config.toml
n_layer = 9
d_model = 512
n_head = 4
n_kv_head = 1
head_dim = 128
d_mlp = 704
vocab_size = 29458
activation = "swiglu"
norm = "rmsnorm"
norm_place = "pre"
norm_eps = 1e-05
positions = "rope"
rope_base = 10000.0
rope_fraction = 1.0
qk_norm = false
attn_scale = 0.0884
bias = "none"
tie_embeddings = false
parallel_block = false
init = "trunc"
init_std_qkv = 0.0184
init_std_o = 0.0
init_std_up = 0.0184
init_std_down = 0.0
optimizer = "adamw"
lr = 0.00114
lr_mult_qkv = 0.7
beta1 = 0.95
beta2 = 0.98
lr_head = 0.00825
grad_clip = 1.0
warmup_steps = 290
schedule = "wsd"
decay_fraction = 0.795
decay_shape = "linear"
final_lr_fraction = 0.0
batch_tokens = 262144
seq_len = 768
doc_mask = true
train_tokens = 1607000000
steps = 6131
dataset = "wikipedia_en"
MLP neurons of a small language model. Each row is named by its layer, matrix (gate and up: input weights; down: output weights) and neuron, and shows model dimensions 336-463. Each number is 128 + 32 x the weight over its row's rms, rounded and kept within 0 to 255. A neuron's up and down rows have the sign that makes its largest values positive.
Before each neuron's rows, "fires before" lists the tokens most often just after its 100 highest values on Wikipedia text that the model never trained on.

fires before: " to", " by", " in", " on", ".", " at"
L4.gate679 [151 194 107 103 118 110 160 143 169 187 157  94 138  99 104 143  77 115 124 109 114 117 112  95 153 131 112 144  77 131 133  97  93 122  93 127  88 114 106 138 150 124 114 164 138 132 108 139 143 115  89 142 108 146 122 163 149 129  93 150 161 199 118 114 156 135 146 120 142 106  91 114 193 208 126 129 133 126 149  97 177 114 113 118  82 101 206 154  81 176 110 122 100 159 129 142 107 108 164 121 136 127  91 157 109 104 118 118 124 111 114  91  88 117 156  87 101 114 158 137 116 148 205 128 104 153 120 176]
L4.up679 [107 180  92 135 162 137 139 124 138 160 146 103 125  97  85 101 130 130 145 161 102 179 164 158 141 103  69  91 146 141 144 117  55  88 149 138 100 113 114 138 116 119 125 168 114 130 140  92 100 114 119 143  95 148 129 106 145 142  99 136  68 146 156  95 100 175 124 111 128 163 168 124 125 142 168 164 112 161 138 129 131 128 133 124  91 109 120 116  70 219  71 149 158 138 131  81  95 115 119  95  86 118  63 150 147 162 162 144  72 106 107  79  96 118 102 163  60 107 144 142 140 103 170  79 145  70 149  91]
L4.down679 [145 106  70 113 125  89  43 136 128 165  73 112 178 134 143  83 150 105 172  93 123 193 133 117 136 127 116 122 122 176 165 125  92 157 149 165 148 125  90 145 162 140 164 151  96  59 183 121 124 163 102 120 110 155  84 100 102 119 157 125 115  92 146 120  86 146  97 109 149 127 149 204 122 165  96 168 142 127 113 106  86 167 142 135 104  88 144 111 136 231 116 155 124 100 167  85  60 167 104 132 131  95 110 166  88  99 128  86  54 147 153 134 123 132 108 134 112 117 129 144 161 112 138  79  26 107 146 166]

fires before: "\n"
L4.gate377 [168  60  95 106 148 101 122  98 139  87 136 120 164 149 112 158 125 141 119 135 148 139 158  79 145 112 131 104 134  91 108 146  76 121 153 149  86 145  72 143 113 161 123 115 148 124 115  98 166 132 104 141  79 135 118 131 176 147  79 116 105 151 128 114 111 149 136 125 167  77  63 117 115 163 143 105 144 111  72 153 137 140 141 136 103 115 155 125  94 133 161  89  67  78 104  80  62  48 124 139 100 118 139 129 117 132  83 241  95 123  93 106 135 161 157 105  89 164  92 120 129 115 146 183  96 100 191 133]
L4.up377 [154 182 117  80 147 158 115 142 137  79 137  86 158 180 125 128  97 166 116 119 131 142 152 160 156 188 136 147 154  54 126 137 176 117 145 150 131 154  57 115 144 182 177 165  75 124  96  83 107 168 139 166  89 168 102  81 129 163 107 161 116 130 143 113 114 117 186 119  75 108 123 152 143 151 106 156 157 110 164 114 106 110 117 182 169 105 133 180 107 157 134 136 146 109 151 134 137  89 112 113 111 132 151 136 143 177 127 102 136  59 124  85  95  92 103 177 130 123 104 166  90 145 126 134  75  92 150  80]
L4.down377 [114 142 157 146 133 160 143 165  65 149 123 121 117  75  79 156  97 159 176 115 142 122  92 171 173 149  98 153 162 157  81 151 120 122 136 148 176 119 111 121 153 105 144 170 139 126 124 106  84 136 116 118 135 143 107 130 107  87 110 125 177 146 177 183 118 150 104 127  79 139 145 177 187 115 129 161 150 151 161 137 218 164 113 210 181  86 147 106 123 135  66 128 161 172 125  53  78  61 104 135 128 116 108 161 182 129 150 138 118 144 121 139 142 153 158 130 131 115 107 147  88 119 126  94  69  68 162 176]

fires before: " by", " in", " at", " to", " as", " a"
L4.gate341 [121 127 160 140 165 171 109 160 148 127 147 154 112 121 111 136 119 173 127 169 158 109 115 108 160 109  84  55 103 144 128 150  91  70 119 108 101 106 166 139 120 161 126 112 122 101 105 131 115 122 184 158 187 143 109 119 137 132 103 111 196  68 146 118 133 127 163 177 100  95 107  79  98 162 134 188  75 139 138 143 187  91 154 101  95 159 198 118  76 138 143  95  93 146 117 101 115 119 145  97 135 120 121 140 223 116 141 121  93 128 121  99  41 168 139 163  67 115 144 102 112 173 123  97 141 141 176 127]
L4.up341 [134 147  93 109 211 115 166 144 124 193  89  86 151 129 165 206 106 154 133 155 121 132 164 169 149  90 109 130 148 131 160  97 228  74 105 108 104 144 112  77  93 105  78 161  96 134 164  78 114 142 114 116 123 111 161 164 123 115 114 166 119 139 155 111 169 175 175 194  73 169 123 160 160 146 148 113 154 122 157 140 112  95 141 105  99 142 127 181 120 150 160 168 113 174 142  94 146 136 132 154 151 111  89 113  99 122 130 107 150 154 137  90  93 156 140  84 129 109 134  99 164 142 134  65 130  58 120 112]
L4.down341 [162  95 102  85 155 124 183 162  76 152 104 108 109 127 120 135 161 173 144 118  69 115 136 166 119 150 148  87 105 150 103 153 147 136 137 146 101  98  76 136 111 137 128 226  82 174 108 180  64 153  98  99 116 168 119 125 119 100  53 169 126 134 151 101 142 152 158 168 103 181 123 171 118 109 144  90 138 105 153 142 135 173 116 101 165 114 165  79 130 200 142 140 143 143 128 161 136 121 132 204 143 127 136 136 126 111 128  57 175 102  89 139  61 117 138  57 158  85 134 185 152 137 142 112 102 141  97  91]

fires before: "0", "1", "2", "3"
L2.gate84 [ 61 172 105 180 117 184 112 106 147 107 216 109 180  92 116 166 105 171 125 174 134 107 167 169 145 103 157 164 123 112  79 116 149 142 151 129 124 151  60 122 169 161 110 112 113 132 126 184 150 125 134 186 108 132 114 122 153 137 110 146 167 152 108 102 180  98 149 135 119 109 138  78 105 131 175 105  97 136 159 108 152 155 132  92 156 184 142  77 102  91 120  95 124  49 131 113 114  88  96 154 105 122 117 106  92 166 114 114 190 171 166  84 119 114 102 153 155 131 117  67 112 129 120 102 112 118 155 141]
L2.up84 [146 106 103 125 110 147 160 133 154  90 116 104 119 160 135 154 132 143 192 206 139 162 141 209  99  81  92  82  67  90 154 148  84 133 137  99  79 125 108 115  93 143 129 122  96 128 101 131  94 122 162 139 160 107  95 115 151 119 133  89 103 139 142 106 162 146 124 167 134  96 128  94 125 160 164 170 101 117 145 180 163 136 103 167 158  91 133 159 116  93 119 163 151 112 128 167 162 134  99 104 114 133 203 105 145 134 144 141 139 123  70 134  90 124  92  76  83 156  99 139  78 139 150 135 109 185 101 147]
L2.down84 [ 95 129 115 146 147 127 126 105 143 121 188 125 140 100  62 129 147 171 160 223 193 173 194 168 162  97 110  52  78  90 121 154  94 105 130 109  79 153  99 125 108 150 101 117 106 113 138 143 127  92 150  76 108 134  93 126 233 119 158  82 200 132 121 163 115  98 216 130 139 159  94 136 119 107 163 132 126 112 127 143 131 140 130 108 156 119 132  95  86  76 120 118 121 125 140 164 142 110 118 109 130 128 165 168  88 147 138 170 160 131  98 187 116  78 127  88 131 142 125 123 151 119 172 124 105 128 108  95]

fires before: " |", "\n", " (", " –", " and"
L4.gate187 [119 153  95 115 128 122  72 138 118 142  94  91 152  95 137 131 114 165 125 108 174 109 144 127 124  96 101 132 100 134  93 102 149 168 142 120 137 139 123  88 148 142 170 150 105 126 147 152 104 142 111 165 137  74 107 194 149 171  98 133 139 130 155  85 130 113 150 143  73  59 101 137 161 108 109  80  98 131 107 142 156 112 187  86 150 102 214 124 100 105  70 150 238  58 129 166 110 125 172 112  90  99 117  93 126 128 105 170 110  71 138 169 101 178 185 117 163  99 120 189 133 169 108  99 143 115 138  90]
L4.up187 [167 124 147 160 198 154 102 146 155 122 164 140 127 129 124 176 142 108 111  94 138 175  86  49 155 160  95 103 110 145  78 148 153  94 159 160 139 158 130 149 133  98  95  75 168 152 156  93 143 123 113 143 147 128 120 135 136 152 116 112 111 116 145 123 148  98 165 107 115 113 121  52 127 119 129 164 121  56 130 114 175 131 119 162 111 121 155 197  71 133  82 146 133 165 105 151 137 134 165 142  74 164 119 104 134 140 133 170 101 120 107 130 156 203 143 115 161 148  91 131 158 120 132  37 159 109 181 157]
L4.down187 [161 149 124 109 141  70  84  92 107 178 135 178 117 116  86  48 129 155 129 126 133  58 159 177 120 117 108  92 124 175 101 135  91  92 110  99  66  86  95  42 190 137 152 121 138 123 172 130 126 111  89 136 150 104  77  94 127 111  96 157 132 138 128 188 157 140  74 165 144  91 110 106 134 120  78  92 185 139 102 151 105 106 129 116 155 113 192  97  94  51 101 156 201 127 150 189  99  74 143 135  98 178 101 188 130 174 123 144 141 111 142 168 100 184 149 107 111 105 198 179 132 142 122 109  82 109 161  79]

fires before: "2", "1", "3", "8"
L2.gate442 [114 157 105 115 200 147 143 105 135 161 170 161 137 129  86 114  84  99 104 118 114  97 113 167 141 124 153 109  90  82 178 157 205  86 162 132 110 147 127  61 151 121 158 123 161 190 122 159 153  43 162 119  84 110 163 150 130 108 178 115 131 152 143 125 133 117 106 129 121  98 148  89 132 156 168  53  82 115 117 128 116  89  97 134  72  95 130 131 157 113 120 152 136 146 117 149  71 150 107 142 114  82  87 151  77 145  97 160 128 127 157 108  63 112 179 130 161 200 114 155 170 135 110 176 124 165 152 151]
L2.up442 [112 112 124 137 102 145 112 146 119 131  63  89 137 158 105  81  64 102 181 122  97 156 136 130 135 144 195 152 154 104 170 150 158  81 128 167 191 155 133 116  57 136  95 142 164 138 136 125 145 131 176 107 133 129 184 130  73 144 146  81 142 159 122 136 172  96 129 100  90 167  96  97 137 176  77  77 138  47 150 104  78 130 148 161 151 170 153 196 135 152  86 154 146 106 126 119  91 163 127 136 119 126 132 177 111 127 137 113 110  82 189 157 139  93 157 116 177 102 122 181  80 124  97 101 124 162 186 120]
L2.down442 [141 158 157 107 165 120  89 139 151 132 145  78 152 184 103 184 133 107 160 121 117 150 185 138  82 109 174 137 148  92 165 119 110 112 122 205 150  79 135  92  79  65 207 172 160 190  79 152  98 120 154  36 123 121 126 174 149 123 126 144 133 103 151 140 176 137 116 107 124 108 179  77  94 118 137  87 116 134 119 141 124 118 110 128  92 147 169 138 122 146  87 161 129  92  98 105 162 124  79 141 142  83  89 132  86 128 123 150 121 131 169 129 162  99 130 142 128 163 122 172 134 145 120 142 153 122  72 147]

fires before: "\n", " and", " |", " the", ","
L4.gate468 [ 87 103 132 168 116 105 177  99 146 177 139 101 112 135  99 130 138 147  82 129  89 151 158 152 126 107 130 105 150 110 114 134 154 161 170 126 150 147 153  83 135  87  30 163 150 170 102 163 128 149  84 153 102 138 116 150 116 100 115 104  96  98 104 133 195 150 199  92 108 143  97 109 139 134 166  79  64  59  92 103 141  62 127 176  78 133  85  76  77 120 133 176  77 138 111 113 147 118  99 148 141 143 162 165 138 134 110 163 129 175 121 116 129 193 149 117 127 122 101  88 163 166 133 154 117 173 139  81]
L4.up468 [155 128 124 143 162 153 166  87  97 126  97 124 143 165 146 105 145 159  73 136 125  85 106  94 154 136 131 110 140 143 113 208 151  83 114 153 138 131 184 100 185 161 139 120 140 126 122 130 121 138 172 151 100 138 184 134 109 125 137 176 116 113 113 191  80 168 104 113  99 110  83 109 129 151 140 136 121 152  97 119 118 121 129 123 192 132 111 131  82 102 106 182 131  95 137 158 130 146 161  97 109 128 126 119 147 139  92  98 138 163 178 144 177 134 160 160  92 139 122 150 154 126  96  94 153 121 141 151]
L4.down468 [112 171 142 131 143 157 109 157 137 132 138 143 186 138 139  80 120 133  92 162 120 145 162 116 146  96 171 134  93 132 184 208 182 179 148  97 140 118 171  96  90  53 124 118 129 180 137 209 116 105 135 108  80 134 120 114 112 205 187 115 136 117  38 164 162  90  87 166 128 180 111 133  77 134 101 213 116 149 124 153 177 138 100 163  66 181  79 139  99  94  98 197 112 131 117 122 103 148 100 168 124 138  84 199 102 151 110 101  97 132 195 121 110 186 161 155  92 149 117 151 111 147  98 130 124  44 178 156]

fires before: "s", "t", "ve", "re"
L4.gate474 [102  95 148 161 108 127 151 124 154 141 150  93 121 142  83 162 185 128  75 137  87 157 146 150 168  94 135 133 184  97 146 146  68 119 189 122 151 156  93 134 124 118  91  96 122  46 124 158 141 144  75 104 104 160  88 138  56  62 184 119 112 138 127 114 155 116 116 157  99  85 145 137 152 175 172 117 140  96 136 146 158 153 123  35  67 109 109 103 172 175 129 162 138 115 170 130 109 154 116  94 185 126 107 150 107 176 117 159 100 113  67 146 137 125 150  75 130 171 120 162 139 148 155 148 108 114 121 144]
L4.up474 [139  88 141 108 133 111 185 114 190  99 108  71 131 139 106 184 144 124 112 148 118 135 105 119 142 133 120 144 159  92 158 225 133 165 156  98 145  82 141  59 142 159  79 118 146 142  73 131 135  45 152 191 117 124 147 117  89 139 113 136 152 169 133 117 156  43 136 182 109 111 130  66 105 174 148 172 124 139  92  79 107 118  56  91 154 136 159 121 123  67 112 165 146 111 169  78 157 115 166 133 156  75 198  85 144 174 141 159  82 141 138 127 166 121 153 131 114 105 155 158 171 133 203 189 138 118 128 160]
L4.down474 [ 89 123  86 120  88  96 137  66 169  97 212 118  70 176 117 130 129 120 165 178 156 126 107 166 142 132 109  92 124 112  88 163  75 128  38  84 175 151 145 147 106 166 146 105 199 128 134 114 136 126  78 110 121 141 192 130 120 110  94 117 123 161 150 116 129 164 205 120  94 152 139 105 195  96 110 191 115 100 185 160 102 173 156 122 132  83 122 127 112 140 135 121 121  80 140 118 129 149 145 119 145 101 154 111 164  45  91 186 107 152  89 135 109 126 139  82 129 112 138 131 120  93 135  95 146 159 100 142]

fires before: "s"
L4.gate509 [134 124 117 155 116 124 129 164 152 103 154  95 101 138  92 220 132 139 135 116  96 117  46 104 117 116 154 126 135  79 111 175 138  91 150 146  72  85 146  87  98 129 120  93 124 106 173 110 147 163 108 141 108  33  85 142 164  95 179 116 148 132 125  99 117  95 101 163 147 117 109  65  98 121  74 139 121 195 106 190 150 131 148  64 146 115 130 159 169 141 210  97 124 183 130 101 117 161 155 173 113  91 172 149 131 172 137 144 162  90 158 116  71 142 165  90  77 116  64 127 108 147 156 160  88 120 134 150]
L4.up509 [ 91 140 140  84 147 215 111 115 138 134 119 149 106  97 110 117 137  92 147 181 159 155 100 142 134 170 141 156 132 131 161 133  57  79 157  42 124 172 156 106 159 123 112  99 171 183 172 118 119 156 127  98 104  93 113 132 138 149 157 135 179  99 140 116 141 186 195 127  95  60 124 180 141 169 113 162 137  85 144  97 107 194 102 116 169  52 118 136 147 104 113 125 115 131 170 145 113 130 197 119 120  80  96 153 170 197 131 154 103  99  86 153 173  83 141  80 153 231 117 102 167 112 138 152  91 142 160  87]
L4.down509 [117  89 140 131 154 167 116 156 109 142 131 181 113  74 104 109 133 109 144 148 164 101 133 121 132 110  92  94 139 112 117 175 117 141  65 155 163 140 165 168 139 163 111 108  53 153  99 177 180 116 134  98 115 153 128 194 110 153 102 138 132 153 112 141 132  61 116  98 140  77 132 170 106 174 143 127 139 139 159 109  87 176 114 122  86 121 116  91 157 129 142 138 155 108 117 161  92  87  77 153 156 134 149 124 111 131 172 145 130 171 116 131 128 114 126 122 162 131 157 110 128 129 161  70  68 120 146 155]

fires before: " ", " (", " Apps"
L4.gate698 [169 125  93 111 123  99 102 141 166 122 158  94 130 119 132 121 130 126 135 114 154  81 118 172  99 126 119  81 141  77 158  98  96 182 135 105 174 133 144 104  84 154  96 114 101 145 120 105 149 123 155 120 165  21 138 133 111 106 114 194 173  95 127  97  80  73  74 119  75 151  97 107 114 142 119 107 114 136 106 150 111 123 145 122 103  83 171 149 109 149 109 129  87 145  72 160 157 168 153  96 138 139 107  72  93  49 119  73 131 108 140 131  74 165 120 131  85 112 127 123 131 110 177 100  78 107 124 132]
L4.up698 [139 134 105 138 110 171 161 145 102 104  95 129 144 173 178  78 126  73 109 239 180 100 102 127 187 133  72 110 130 154 125  99 137 156 120 139  69  94 144 124 141 104 127 109 165 129 128 141 130 107 139  93 158  91  96 110 103 167  86 148  77 110 116 114  51  91 140 138 139 119  96 109 166 138 100 159 123 101 112 112 125 136 133 123 143 119 148  74 165 122 130 147  89 130 116 139 134 128 117 118 135 141  99 150  91 147  94  94 117 129 150 107 140 146 129 160 162 153  58 155 233 106 131  99  93 180 137  45]
L4.down698 [159  95 125 112  74 123 105 153 163 154 112 113  47  94 125 114 148 150 137 150 188  95 107 123 156 120 124 118  94 149 113 105 126 134  83 131  69 114 176 106 178 125 114 153 142 143 141 184  65  77  78 109  99  94 153 154 106 118 140 170 129 145 191 124 138 133 140 115 148 125 100  99 132 118 110 100 112 157  86 140 218  57 125 141  95 119 135 120 123 102 132 130 126 123 129 161 129 100  84 142 128 139 141 116  89 155 114 178 143 145 139 153 129  95 123 191 158 152 194 147 195 141 133 108 203 177  78 125]

fires before: "0", "S", "3", "1", " |", "4"
L4.gate482 [124 119 127 164 184 164 131 119 197 141 187 103 133 138  84 108 141 163 207  85 156 108 116 140 161 109  72 133 142 161 155 114 144 126 144 138 142 204 114 170  98 140 121 115  81  93  66 128 155 139  96  85 121 105 199 133 119 150 148 142 154 111 117  55  78 157 149 175  90 116 120  94 154 140 161 182 129 127 148 110 148  90  97  67 139 143 131 121 150  97  60 131 130  85 107  89  87 150 137 123 133 157 159  83 120 143 139 186 160 129 191  74 136 135  85 126 106 182 143  91 146 174 133 141  85 135 104 168]
L4.up482 [105 176 141 130 142 165  95 147 112  95 181  71 133 111 116 122 138 191 159 124 136  94 124 124 116 116 127  98 143 114 155 128 129 144 115  56  52 100 103 110 168 112 154 109 161 148 172 100 153 112  87  90 177 147 108 138 167  87 134 132 119 139  89 148 111 178 147 128 184  83  62 139 129 114 197 100  88 124 118 106 155 150 134 108 177 131 125 127 116  74  98 144  95 102 128 153  88 126  87 130 121 155 125 157 154 193  85 111  83 161 176  77 160 106 165 127 129 180  72 111 103 100 147 111 103 147 125 143]
L4.down482 [ 97 151 141 131 148 142  80  93 120 148 143 117  77  93 162 224 144 155 116 145 128 110 166 112 121  58 136 183 178 113 132 153 125 132  86 104 109  65  99 134 110  80 124  95 158 118 170 124 124  74 150 143 146 115 154 161 135 154 180 150 109 125 151 161  93 100  81 147 135  59 156  66 121 164 150  85  48 138 140 151 111  85 136 146 129  52  89 199 177 110 126 135 168  65 188 141 124 116 114 125 132 146 180 140  86 158 168 116 125 176 130 139 139 123  86 151 133  95 161 159 178 114 158 167 105  92  97 135]

fires before: "s", " II"
L4.gate350 [160 152 174 145 109 156 158  89 121  98 137 145  78 125 153 116  60 148 101 145 102  93 140 127 153 132 166 155 106 122 111 143 134 197 183 120 127 128 140 184 190 154 135  62 122 130  77 167 117 143  90 138  45 125 119 145 125 115 147 129 159 117  61 145  99 142 123 180 118  38 107  85 116 128 162 112 121 112 177 168 152  94 130 129 140 129 133 154 176 155 174  51 165  93 112 108  67  92 122 163 102  97 106 115 176 157 109 103 104 189 141  92 125 143 194 102 101 194 131 145 114 187  99 155 118 126 131 121]
L4.up350 [255 160 146 138 112 126 158  85  99 103 124 140 127 146 164 135 131 125 136 133 130  94  98 115 157 117 104 125 147 182  91  91 100 171 161 129 166 111 103 130 192 137 142 113 103 139 106 147  73 128 138 154 150 127  80 121 126 132 174 121 150  67 108  52  99 113 119 180  90 115 139 102 117 119 174 116 149 111 164 116 124 168 141 118 105 139  67 101 157 139 152 141 193 126 125 133 116 162 129 134 190 108 111 119 183 134 159 184 128 135 108 127 137 126  69 142 107 123 104 165 115 172 109 145  80 126 143 117]
L4.down350 [ 22 139 134 119 153 133 103 144 162 145 130  90 196  62 125 113  91 144 150 182 105 195 122  71 175 137  72  71 140  94 153  73  74 128  97 140 134 111 108  89  78 111 134 191  69 147 131 119 106 163 140 108 125 110 161 181 190 140  69 157  72 141 157 156 135 142 159 163 126 157 170  97 104  79 160 162 109 173  74 109  19 114  91 109  94  84 103 104 122 125 148 155  74  93 153  86 173 158  79 113  90 109 129 169  96 110 178 170 137 155 140 142 136 117 113 106 180 114 154 117  96 123 131 126 128 121 143 105]

fires before: " ", ".", " (", "2"
L4.gate394 [185 164 139 134 114 119 158 215 176 138  93 151 161 123 183 101 107 108  99 141 125 108 112 111 150 112  98  47 114 114  99 127  98 130 103 161 107 105 137 111 139 139 109 101 160 112  95  97  73  95 153 111 145 124 130 137 127 130 133 132 174 153 138  82  58 112  86 156 105 153 124 167 135 157 181 143 106  89 109 143 124 136 137 145 112 133 183  81 206 100  97  56  52 140 131 175 146 113 117  96 109  75 136 138 117 154 136 163 141 174 167 119 151 171 161 124 121  89 163 158 149 141 127 126 145 168 152 150]
L4.up394 [141  80 136  73 142 125 151 124 101 142 168  94 180 145 135 151 173  69  77 129  61 120 147  67 127 171 186 155 127  37 136 172 147 102 156 127 127 164 124 150 133  96 158 150 154 106 129 174 137  93 145 132 148 117 201 177 113  74 143 166 150 153  96 151 144 168  88 115 167  72 109 116  80 187 101  83  99 112 120 176 110  82 153 175 110  84 121 109 146 136 129 204  53 142 127 155 130 158 161 108 125 115  76 135  97 136  78 106 149 160 122 134 153 142 122 159 163 147  72 136  54  99 131 141 140 166 136 190]
L4.down394 [142 118 185 124 106 181 151 126 125 140  65 159  86 102 127 115 107 146  97 108 137 108  70 100 180 115 128 107  94 146 139 115 157  88  94 175 134 143 108 141 140 155  96 126  88 104 131 151 102 105 101 104  86  90 141 132 117 154 105 122 198 144 150 174 150 199 137  60  97  78 193 139 153  87 172 171 120  97 106 165 112  78 169  82 149 161 164 112 178  44 125 132  92  88 135 108 133  66 224  91 118 148 167 100  75  92 165 101  91 170 109 109 111 161 137 151 113 163 156 148  78 150  85  97 120 155 106 152]

fires before: "==", "===", "0", "|", "====", "1"
L4.gate525 [145 131 141 135 153 197 147 117 134  90 166 106 131  84  99 108 119 138 112 101 121  94  92 112 175 180 181 134 141 126 139 145 123 135 140 157 127 104 126 123  56  83  93  73 178 131 127  94 167  97  98  74  95 102 176 149 122 104 126 123 193  92  90 148 123 147 147  63 144  99 120 144 169 188 177 141 126 130 104  99 128 189  35 178  81 169 169 137 169 100 140 112  99 183 129 162 143 100 153 127 128 127 146 107  90 105  80 160 109 109 133 119  96 155 128 189 134 114 116 153  98 154 134 147 104 117 123 144]
L4.up525 [149 146 133 111 155 105 110 132 140 100 122 121 201 131 107 132 134 130 149 115  97 120 122  59 152 107  87 171 120 202 132 169 103 102 131 135 151 157 131 169 120 123 150  73 124 137 124  88 116  77 124 159 150 154 123 158 138 108 126 161 207 154  85 144 152 175 121 114 110 136 109 175 144 111 154 165 161 113  38 138  93 139 102 208 148  82 117 136 118  91 163 115 132  44 119 165 115 115 129  91 128 135 188 153  92 113  92 115 192 159 106 126 155 112 136 155 149 142 140  84 147 160 134 164  87 139  83 142]
L4.down525 [153 114 145 160 129  87 152 157 137 155  77  93 166 188 141 121 146  74  99 153 168 133 145 111 116  91  73 138 102 205 123  81 161 137 180 144 134 104 116 130  94 122 163 119 145 163 156 143  59  68 106 159 196 142 111 169 131  50  76 156 155 161  96 140 135 156 134 122 137 166 130 128  96 147 140 122 121 111  73 173  83  90 128 158 183 145 121 123 102 134 146 111 134 112  99 158 155 144 170 110 159  95 137 160 164  96 101  95 119 185 142 125 107  73  89  98 167 125  89 109 150 183  91 176 108  78 100 129]

fires before: "==", "The", "In", "===", "|"
L4.gate44 [106 101 152 138 162 181 166 178 190 156 136 109 164 117 103 107  99  82 124 107  98  83 145 166 140 142 169 138 163 119 128 158 130  94 140 161 136 133 152  99 113 109 135 135 187 143 130 106 136 127 138 129 119 204 153 141 118 150 131 163 124 222 107 156 149  71  70  54 113 166 125 116 107 144 172 101  33 184 130 106 140  99 171 113 126 198 126 149 127 142 103 122 159  89  94 119 151 130 145 138 169 160 122 173  75 104  75 123  87 122 139 116 141 114  86 121 139  21 160 113  92 155 104 102 143 116 125 151]
L4.up44 [155 134 121 114 139 163  60 131  74 120 105  80 122 155 144 136 195 123 103 120 131 104 137  79 119  89 154  76  75 162  63  83  78 152  91 103 126 230 143 192 125  66 134 134  74 117 135  95 160 124 146 134 138 103 113 175 149 127 150 157 135 140 112 131 152  78 131 126  87 127 157  92 137 180 126  94 130 168 129 138  93 178 149 101 159 129 144 146 156 146 121 134 120  70 170 107  92 151 138 106 154 159 101 112 148  97 134 147 126  75 110 119 191  89 129 115 126 156 116  85 102  28 206 163 102 127 111  77]
L4.down44 [106 125 142  72 165  67 166 162 124 127 112 161  93 101 200 100 158 140 128  89  72 113 181 120 105 133 146 109 156 137 145 107 163  50 134  80 148 146 160 151  91 121 110  95 100 111 141 118  68 153 137 147 128 177 127  68  94 130 128 132 103 151 130 144 120  96 176 140 161 116 153 144 126 122 144  99 130  95 118 142 217 132 129 132 155 146 121 152 112 100 151 149 153 110 126 119 150 137  77 140 151 145  88 140 133 114 134  94 165  58  85 105 169 149 155  60 150 138 119 126 127 158 148 131 143 134 192  85]

fires before: " a", " by", " is", " an", " was"
L2.gate675 [115 137 145 178  51  94 110 156 170 155 123 180 134 144 121 153 129 163 114 120  94  92 141 145 108  86 156 144 110  95 143 214 159 100 102 138  87 158 126 153  72 124 120 111 126 145 141 115 117 103 127 122 220 124  94 100 125 159  46 111 180 167  87 136 236 141 156 127 133 144 138 132  88 115 185 163 103  82 186 152 155 112 148 121 146 140 141 117 170 118 142 114 139 128 148 134  97 162 108 134 125 118 111 116 133 130  97  87  91 166 143 129 108 138 140  47 154 108 118 113 112 138  79 110 133  96 149 125]
L2.up675 [124 112 158 156 147 153 185 113 100 113 117  94 117 123 191 137  97 116 106  89 142 112 148 120 169 166 149 115 182 154 102 109  67 155 134 114 125 127 131 113 162 119 121 153 115  96 134 149 120 117 161 103 126  84  60 121 107 107 131 154  85 144  88 168 122 136 103 120 105 139 145 143 178 134  92 125 118 131 122 168 135  97 100 123 106 151 191 146 128 147 159 114  69 159  94 174 146  96 124 120  87 137 111 151 221 138 101 117 114 106 102  74 108  85 147 161 169 153 111  97 119 158 109  62 124 210 164 120]
L2.down675 [143 117 112 200 106  75 109 131 147 119 125 210 176 116 105 210 163 130 117 117 112 111 181 101 108 126 150 139 106 110 155 141 118 116 100 143 105 120 168 173 160 164  94 101  90 120 123 133  89 140  91 158 137 136 171 104  62  76  82 100 106 128  90 158 133 127 105 136 125 110 103 183  89 107  77  98 102  72 137 158 107 116 125  69 161 117 116 124 147 121 120 159 153 127 148  99 134 158 128 122 133 143  78 114 138 115 155 101  88 126 109  60  51 111 106 138 127 153  74  64 115 135  98 152 141 119 130 139]

fires before: "1", "2", "3", "4", "8"
L4.gate381 [168 102 102 135  93 175 100 184 129  94 143 104 172 143  90 104 113 146  86  70 146 113 138 160 170 176 155 133 123 136 141 196 114 170 106 172 137 164 161 127 149 108 134 182 103 121  90  83 108  81  94  73 149  99 146 106 112  82 132 135 155 124 112 172  70  84  75 140 173 157 101 149  73 178  97 127 115 113 107 104  75 121  83  83 110 117 118 137 161 196 134 133  94 135 150 157  87 155 140  49  82 146 113 115  55 169 116 153  51 133  89 168 103 189 143 184 127  88 112 112 155 182 112 182 122 140  86 118]
L4.up381 [114 194  96 175 107 131 104 144 160 143 130 175  92 151 169 137 197 187  89  69 118 131  96 116  39 141 118 132 130  94 130  90 197  77 131 127 112 194 130 112  81 114 147 162 101 147 115  94 130 114 126 158 164 151  52 172 161  71  87 201  53 108 144  74 119 137 140 147  90 121 175  91 111 156  53 149 139  98 171 134 151 142 136 112 135  94 125 147 117  97 100 115  79 126 161 118  89 130 124 145 122 139  89 116 166 109 139  76 185 119  81 114 136 118 155 140  89 168 122 131 114 141 173 134 108 102 194 143]
L4.down381 [148  71 150 157 126 120 131 109 162  96 136  99 111 154  81 126 165 134  44 138 152 150 130 200 133 156 125 171 148 142 142 135 184  99  78 144 115 184 115  96 125 129  84 114 107 113  89 172 147 128 125 186 195 117  90 126 148 122 101 141 106 119  93 132 159 145  51 120 111  97 124 116 103  79 102 100  82 110 130 123  93 112 122 106 129 171 159 156 217 141 110 130 142 176  97 166  93 137 122  71 117 125 189  58 137 132  69 147  93 116 139 157 102 109 118 146 129  64 118 179 104 143 140 110  48 153 117  84]